config = dict(
    num_hidden_layers=9,
    hidden_size=384,
    num_attention_heads=6,
    num_key_value_heads=2,
    head_dim=64,
    intermediate_size=1024,
    vocab_size=8192,
    hidden_act='swiglu',
    norm='rmsnorm',
    norm_place='pre',
    norm_eps=1e-06,
    positions='rope',
    rope_theta=10000.0,
    rope_fraction=1.0,
    qk_norm=False,
    attn_scale=0.125,
    bias='qkv',
    tie_word_embeddings=True,
    parallel_block=False,
    init='normal',
    init_std_qkv=0.0163,
    init_std_o=0.0,
    init_std_up=0.0163,
    init_std_down=0.0,
    optimizer='muon_variant',
    learning_rate=0.00231,
    beta1=0.9,
    weight_decay=0.066,
    lr_head=0.00555,
    max_grad_norm=0.5,
    warmup_steps=200,
    schedule='wsd',
    decay_fraction=0.777,
    decay_shape='sqrt',
    final_lr_fraction=0.0,
    batch_tokens=65536,
    max_seq_len=2048,
    doc_mask=False,
    train_tokens=425700000,
    max_steps=6496,
    dataset='wikipedia_en',
)
MLP neurons of a small language model. Each row is named by its layer, matrix (down: output weights) and neuron, and shows model dimensions 256-383. Each number is 128 + 32 x the weight over its row's rms, rounded and kept within 0 to 255. A neuron's up and down rows have the sign that makes its largest values positive.
Before each neuron's rows, "fires before" lists the tokens most often just after its 100 highest values on Wikipedia text that the model never trained on.

fires before: "\n", " |"
L4.down139 [105 121 142 179 118  91 106 134 144 167  92 131 108 104 140 124 120 123  89 100 163  72  78 139 104 163 182  98 172 177 135 137 118 104 106 144  92 119 115 140  97   1 116  63  93  89 186 134 114 182 197 134 184 100 107 173 106  90 116 150 106 168  86  91 125  85  99 127 102 141 116 131  85 170 104 119 106 103 142 170 158 116 156 113  86 159 101 137  90 162 104  92 121 128  80 116 157 152 125 201 148 135 158 135 172 163 102 135 126 111 102 103 175 106 113 131 119 116 141 161  86 142 135 156 181 132 114 113]

fires before: "2", "1", "3", "7"
L3.down201 [148  99 170 148 120 133 144 139 160 175 122 141  87 159 163  68 107 171  77  43 164 122 115 123  80 108 115  67  98 145 132  83 145 167 108  53 150 159 114 130 128  41 107 161 114  43  68 122  96 145 133 132 115  99 109 101 168 122  59 116 148 153 122 123  41 153 165 105 168 102 136 126 122 144 127 120 148 101 163 109 134 116 130 135 102 169 147 136 125 149 143 149 123 107  99 150 130 191  58  90 110 108 133 107 127 109 110  85 146 101 101 136 125  90 140 168 142 119 151 162 169  91  71  88 121 151  45 174]

fires before: "==", "In", "The", "==="
L3.down850 [215 106 139 137 171 118  91 139 164  99 162 139 115 124 165 107 110 125 113 119 104 162 172 151 118 165 172 185  58 106 176 108 102  85 142  69 135 118  85  90 138  35 142 204 104 149  62 117 131 113  98 124 132 139 128  51  94 162 149 162 153 115 102 156 139 100 130  89 127 133 149 116 100  90  70 137 142  99 151 150 196 144 161  86 120 140 123 129 171 159 158 144 155 125 102 146 136 109  83 108 126 148 143  85 151 126 141 136 176 117 113  80 157 147 150 148 150  92 143 151  91 119 111 106 132 124 135 132]

fires before: "\n"
L4.down924 [156 143  59 128 124 151 113 104 132 163 102  88  96  68 136 118 156  99 119  86 149 138 142  84 124  71 152 119 132 126 129 122 149  61 146 110 128 104 164  69 137  46 160 135  81 153 181 145 124 106 223 108  38 140 122 126 165 119  99 134 114 108 118 149  86 109 105 137  81 131  91 161  76 128 134  59 105 113 148 123 169 139 131 125 114 104  50 107  43 147 121 120 185 135  84 124 112 111 171 109 163 114 167 112 118 109 146 120  83  94  94 122 145 151 126 132 167 127 154  82  82 120 131 117 118  97  61  94]

fires before: " in", " to", " for", " as", " on", "."
L4.down933 [168 125 107 217 134  58 165 117 138 105 145  89  97 199 125 129 141 131 125 105 142  86 142 107 201 190 116  87 108  77 114  96 121 109 101 139 204 142 120 166  77  92 151 141 102 124 168 144 120 194 144 120 123 111  81 172 137 100 111 144  87 137 138 139 104  76 178 147 149  77  60 103 124 100 118 124  78 172 192 114 119 116 192 145  92 128 126 149 119 163  38 159 129  97 115 135  77 135  66  90 123 150 131 125 145 159 111 151 137  87  87 139 113 142  53 135 184 119 146 144 121 127 185  83 126  99  84 151]

fires before: " as", " in", " for", " at", " on"
L4.down673 [ 56 170 112 100 162 145 205 124 118 166 174  87 127 179 114 133 139 114 170 156 114 128 118  79 148 155  93 161 147 163  64 166 100 133 121 162  44 190 149 101 114  96 157 145 127 118 174  67 167 145 137 105 158 135 139 131 109 103 149  64 160 138 167 105 135 134 151 196 143 128 101  85 131 118 100  95 167 143 131 169 110 147 114  91 116 195  78 222 168 125 142 107 161 105 134 116  66  84 126 137 145 107  90 126 159 125 110 178 133 111 137  85 121 169 137 143  95 142  70 131 113 115 171 125 204 132 132 178]

fires before: "---|---|---|---|", "\n", "0", "ish"
L4.down576 [123 100 151 115  93  96 100 132 136 144 124 135 113 143  69 179 119 161  62 115 155 137 108 121 152 151 191 155 100 135  57 140 102 104 129 109 141 115  99 135  85 165 172 126 127 124 159 221 166 136 149 160 142 109 105  94 144 117  91 161 151  82 133 160 106 151 102 129 145 136 191 119 145 163  84 150 101 127 155  69  81 167 151 127 170 123 171 106 127  89  86  99 144 143 152 150 223 197 106 147 161 131  86 165  49 136 150  73 154 101 181  83 167 131 127 163 163 147 152 179 153 130  85 154  91  93 101 145]

fires before: " ", "\n", " Set", " Total", "4"
L3.down574 [155 101 100 108  87 145 191  86 130 181 163  89  72 145 128 142 142  71 145 126  94 181 112 137 177 138 106 109 145  84 104 140 193 108  94 136 152 165 141 102 153  95  73 118  89 117  86 170 116  79 139 112 176 123 126 156 160 104  54 145 165 135 179 108 124 112 167 168 121 140 145 164 129  87 139  78  97 121  73 124 146 114  98 140 149 165 158 190 126 106 131 164 121 179 143 149 128 151 120 140  97 120 174 107 135  87 162 102 203 166 101 103 175  96  92 225  75  81 114  83 107  85 102 175 128 157 147 143]

fires before: "\n", ".", "ello"
L4.down262 [123  41 129 181 138 126 144 132  99 139 140 170 140 163 146 137 158 135 128 136 128 149 104 160 171 115 139 140 119 129 149 116 139  87 137 128  92  84 100 114 110  91 154  75 125 142 127 149 107 157 107 127  55  95 131 108  80 222 156 147 136 142 103  99  99 130 112  77 199  93 130 129 109 137 141 106 163 177 207 121 187 144 121 135 150 149 171 118  81 160 131 135 160 113 151 146 162  76 138 107 117 155 126 120  86 120 123  67 185 159 149  82 129 120 122 122 172 175  99 166 102 150 182  98 110 107 127 118]

fires before: "===", "==", "-", "2", "|", "="
L3.down205 [143 156 132  57 131 158 154 169 150 141 130 150 106 125 139  80 154 142 231  84 107 131 156 126 137 117 107 134 185  65  59 182 144 169  92 124 119 131  93 175  93  64 111 162  89 118 118  98  92 169 104 192 149 111 157 108  72 145 148 106 123 109 147 119 132  93 160  79 208  75 167 115 167 104 121 184 123 106  97 123 149 124 182 131 152 140 122 103 119 102 114 157 192 175  95  87 235 100 155 128  88 112 114 100 122 166 124 137 153 183 142 110 117 125 104 155 154 151 148 102 126  89 118  81 120  88 123 183]

fires before: ",", " |", ":", "or"
L3.down896 [165  76  62  80 112 128 126 153 105 138 137  92  98  44 110 148 134 168 134 114 136 123  75 125 124  90 126 109 123 135 154 137 136  89 173 108  59 129 129  93  90 133  87 107 112 118 172 101 158 122 121 131 102  91 116 163 102 104 187 161 157 131 165  60 117 129  95  76  86  87 133 116 160 120  52 124 138  85 118 134 148 115 105 146 147 124 107 138 155 137  75  98 132 112 129 179 143 127  77 103 135 113 142 137 135 158 109 124 127  75 107 181 143  87 113 156  93 134  89 149  89  99 141 105  94  63 135 109]

fires before: ",", " |", "or", "man"
L3.down494 [153 130 154  81 101 101  99 184 126 124 128 181 143 156  86  71  82 175 150 184 110 173  81 134 110 135 120 119 125 169  99 117 110 167 178  85 154 115 132 169  88 145 107 114 114 182 114  86 123 137 121 157 148 113 120  97 140 108 114 146 144 169  91 169  97 172 157 116  90 134 103 107 113  90  67 145 165  56 162 161 131 111 116  73 117 132 114 153 136 110 105 142 183  91 134 155  87 110  85 180 127 123 180  85 113 131 158 159 127 146 119 111 146 144 108 117  98 148 155 146 150  96 185 144 149 113  88 108]

fires before: " ", " of", "s"
L3.down945 [ 87  98 115 144 147 133 101 138 115 109 100  79 132  86 185 157 126 143  95 156 159  91 170  94 106 117 112 157 108 141 137 164 153 135 170 138 168 181 118  95  54  49  95 156 112  70 140 130 144 137 190 124 131 145  96 125 129 133 127 162 166 110  73 106 205 149  97 108 143 162  90 149 110 161 132 153 108 153 133 157 220 112 151 152 136 125  94 116 113  94  75 183 101 141 142 164 143  80 136  83 148 106 169 117 217 142  70 152 160  67  96 128 111 123 123  56 122 193 102  95 197 157 142 143 101 137 165 102]

fires before: "\n", "il", "/", " |"
L3.down383 [108 118 132 126 123 153 172  85 152 127 117 158  97  72 206 158 142  94 108  55 100 104  67 126 151  65 133  84  81 111 141 170  97  92 100 131 119 119  99 123 114 129 159 181  85 152 105 107 174 111 146 108 113  87  97 163 135 140 140 110  75 166  86 132 134 123 166 168 143 127 111  95 161  40 140  95 159 178 142 128 147 145 141 100 109 179 144 174 100 116 147 145 131 139 103 149 147 158 148 134 143 131 130  74  95  72 136 143  85 128  78  59  73 161 105 165  85 150 107 139  94 137 114 105  75 130  89 176]

fires before: " |", "0"
L4.down902 [130 156 163  75 132 164 118 148  85 164 111  59 105 105  91  22 190 103  74  93 176 151 129 134 146 141 125 111 148 128 102 144 124 130  95 144 142 126 136  99 138 147 130 187 104 114 118 118 118 161 134 147 147 122 122 131 104  73 113  50 141 132 106 139 150  93 118 142 116 120 125 200 168 112 134 101 117 178 150 117 129 130 169 113 111 141 114 128  56 176 172 104 160 118 123 170 102 146 111 121  94 168 173 136 167 144 139 218  76  85 142  99  97  89 105 139 186 141 131 122 106 123  99 184 146 112 122 137]

fires before: "\n", " ", " January"
L3.down401 [ 98 110 119 165 144 124 103 141 214 166 158  71 163 150 139 113  86 173 154 138 145 167 147 112 132 135  65 119 120 162 161 168 132 150 117 144 170 122  82 115 100  82 133 128 127 123 145 101 135 164  85 128 106  99 103 110 131 120 139 145  92 117 121 155  63  91  98 161 132 146 118 146 186  94 107  88 177 150 109 112  65 128  93 105  93 108 101 123 169  86 165 143 108 173 149 124 118 173  60 136 127 112 182  58 143  84 136 153 167 134  77 114 133 146 180 110  78 112 127 120 148 165 131  78 121 185 172 107]

fires before: " ", "1", "0", " |"
L3.down107 [ 84 141 113  68 107  80 159 135 129 109  87  96 124 150 122 167 177 168 155  98  82 113 172  98 152 139 141 154  72 111 150 114  86 133 135 142  98 125 181 119 158 200 148 156 166 118  74 154 146 138  85 156 125 159  95 124 104 124  99 179 151 134 149 140 154 123 126 117 104 119  74  88  86 160 121 149 123 113 142  83  79 121 116 118  93 120 128 203 166  81 167 118  97 136 139 192 129 174 118 167 130 126 156  93 138 153 115 134 129 123  98 117 183 139  80 182 135 118  85 156 118  89  93 109 104 105 106 189]

fires before: " ", "2", "1"
L4.down780 [122 147  68 168 161 123 134 140 149 173  63  82 128 136  87 158  75 136  85 144  54 126 116 119 198 170 104 142 146 106  72 123 196 136  91 122 110 188  94 114 155 203 104 147 176 106 143 167 135  85 143 140 146 136 109 136 105  84 118 193 130 117 146 116 150 118 157 136 164 100 112 189 131 167 137 182  82 115 200 176 118 112  86 100 110  71 127 118 131 148 164 141 110 113 140 133 124 109 161 115 156 113 190 112 112 103 145 105 109  83 119 198 132 137  98 103 195 110 135 130 146  36 103 136 109 108 138 109]

fires before: "\n", " "
L3.down480 [ 93 114 115 171 110 142  48  91  59 138 112  77 113 150 209 147 138 148 101 171 114 163 129 166  88 151 107  49 131 136 133  66 194 108 111 103 132 136  77 116 161   0 120 129 157 105 113 144 146 122 151 137 113 147  47 166 106 180  99  99 113 161 128 134  89 114 114 121 115 138  89 114 124 121 101 112  92 164 141  89 133 151 108 118 119 142  64 176  82 131 128 129  85 123 152  54 174  85 113 111 157  97 101 113 140 138 154  78  79 126 123 147  71 131  81  77 146 125 155  82 129 108 134 161 182 136 114 120]

fires before: "1", "2", "0", "7", "9", "8"
L3.down704 [146 102 166 132 131 134 151 187 158 182 110  98 131  91 114 139 148 122 106  97 149  91 147 119 162 152 124 150 204 123 137 130  94 137  93 134  97  90  97 132 163 132 121 191 121 113 113 160 109  92 115 162 121 114 142 149 120 175 103  93 154 160  70 189 182 190 101 135  95 147 137 122 108 126 101  87  89 120 115 144 109 192 121  84  75 169 110 124 151 140  86 159 145 145  94 135 149 171 105 111 128 158 124 138  87 199  77  95 116 115 172 191 186 121 107 159 177 163 116 124 107 104 138 138 123 113 155 178]

fires before: "1", "0", "2"
L3.down30 [123 127 145 179 104 153 188 112 167 100  93 161 165 148 157 136 105 168  74 135 105 147 115  68 110  96 117  86  83  96 154  76 148 144 121  92 120 170 102 126  84  80 174  90 139 103 119 115 145 139 148  97  88 190  65 141 145 125 145  67 110 131 142  75  97 117 178  76 130 146 121 179 113 137 129 109 130 116  99 136 163 156  97  99 162 163  91 114 114 130 125  96 171 136  93 114 116 108 128 110 118 117  79 104 151 132 160 163 123 124 162 168 128 113 158  90 157 131 156 132 163 158 205 109  69 171 136 144]

fires before: "|", "-", " "
L4.down103 [153 157  90 125 107 134 127  98 175 119 139 137 150 104 126 124  97 101 118  76  56 166  91 158 112 146 121 199 126  49 100 115  82  94  87 126 169 101 151 155 131  76  81 108 141 133 154 198 141 190 127 120  27  96  81 122 120  65 160 117  87 104 122 167 115 126 131 123 123  70 135 189 106 107 126 128 137 115 125 127 129 106  68  73  87 145 148 134  73  91 145 129 152 130 121 175 139 146 164 126  60 147 137 116 115 102 108 151  59 106  55 100 125 120  99 137 153 114 122 129 124 148 112 120 110  91 185  82]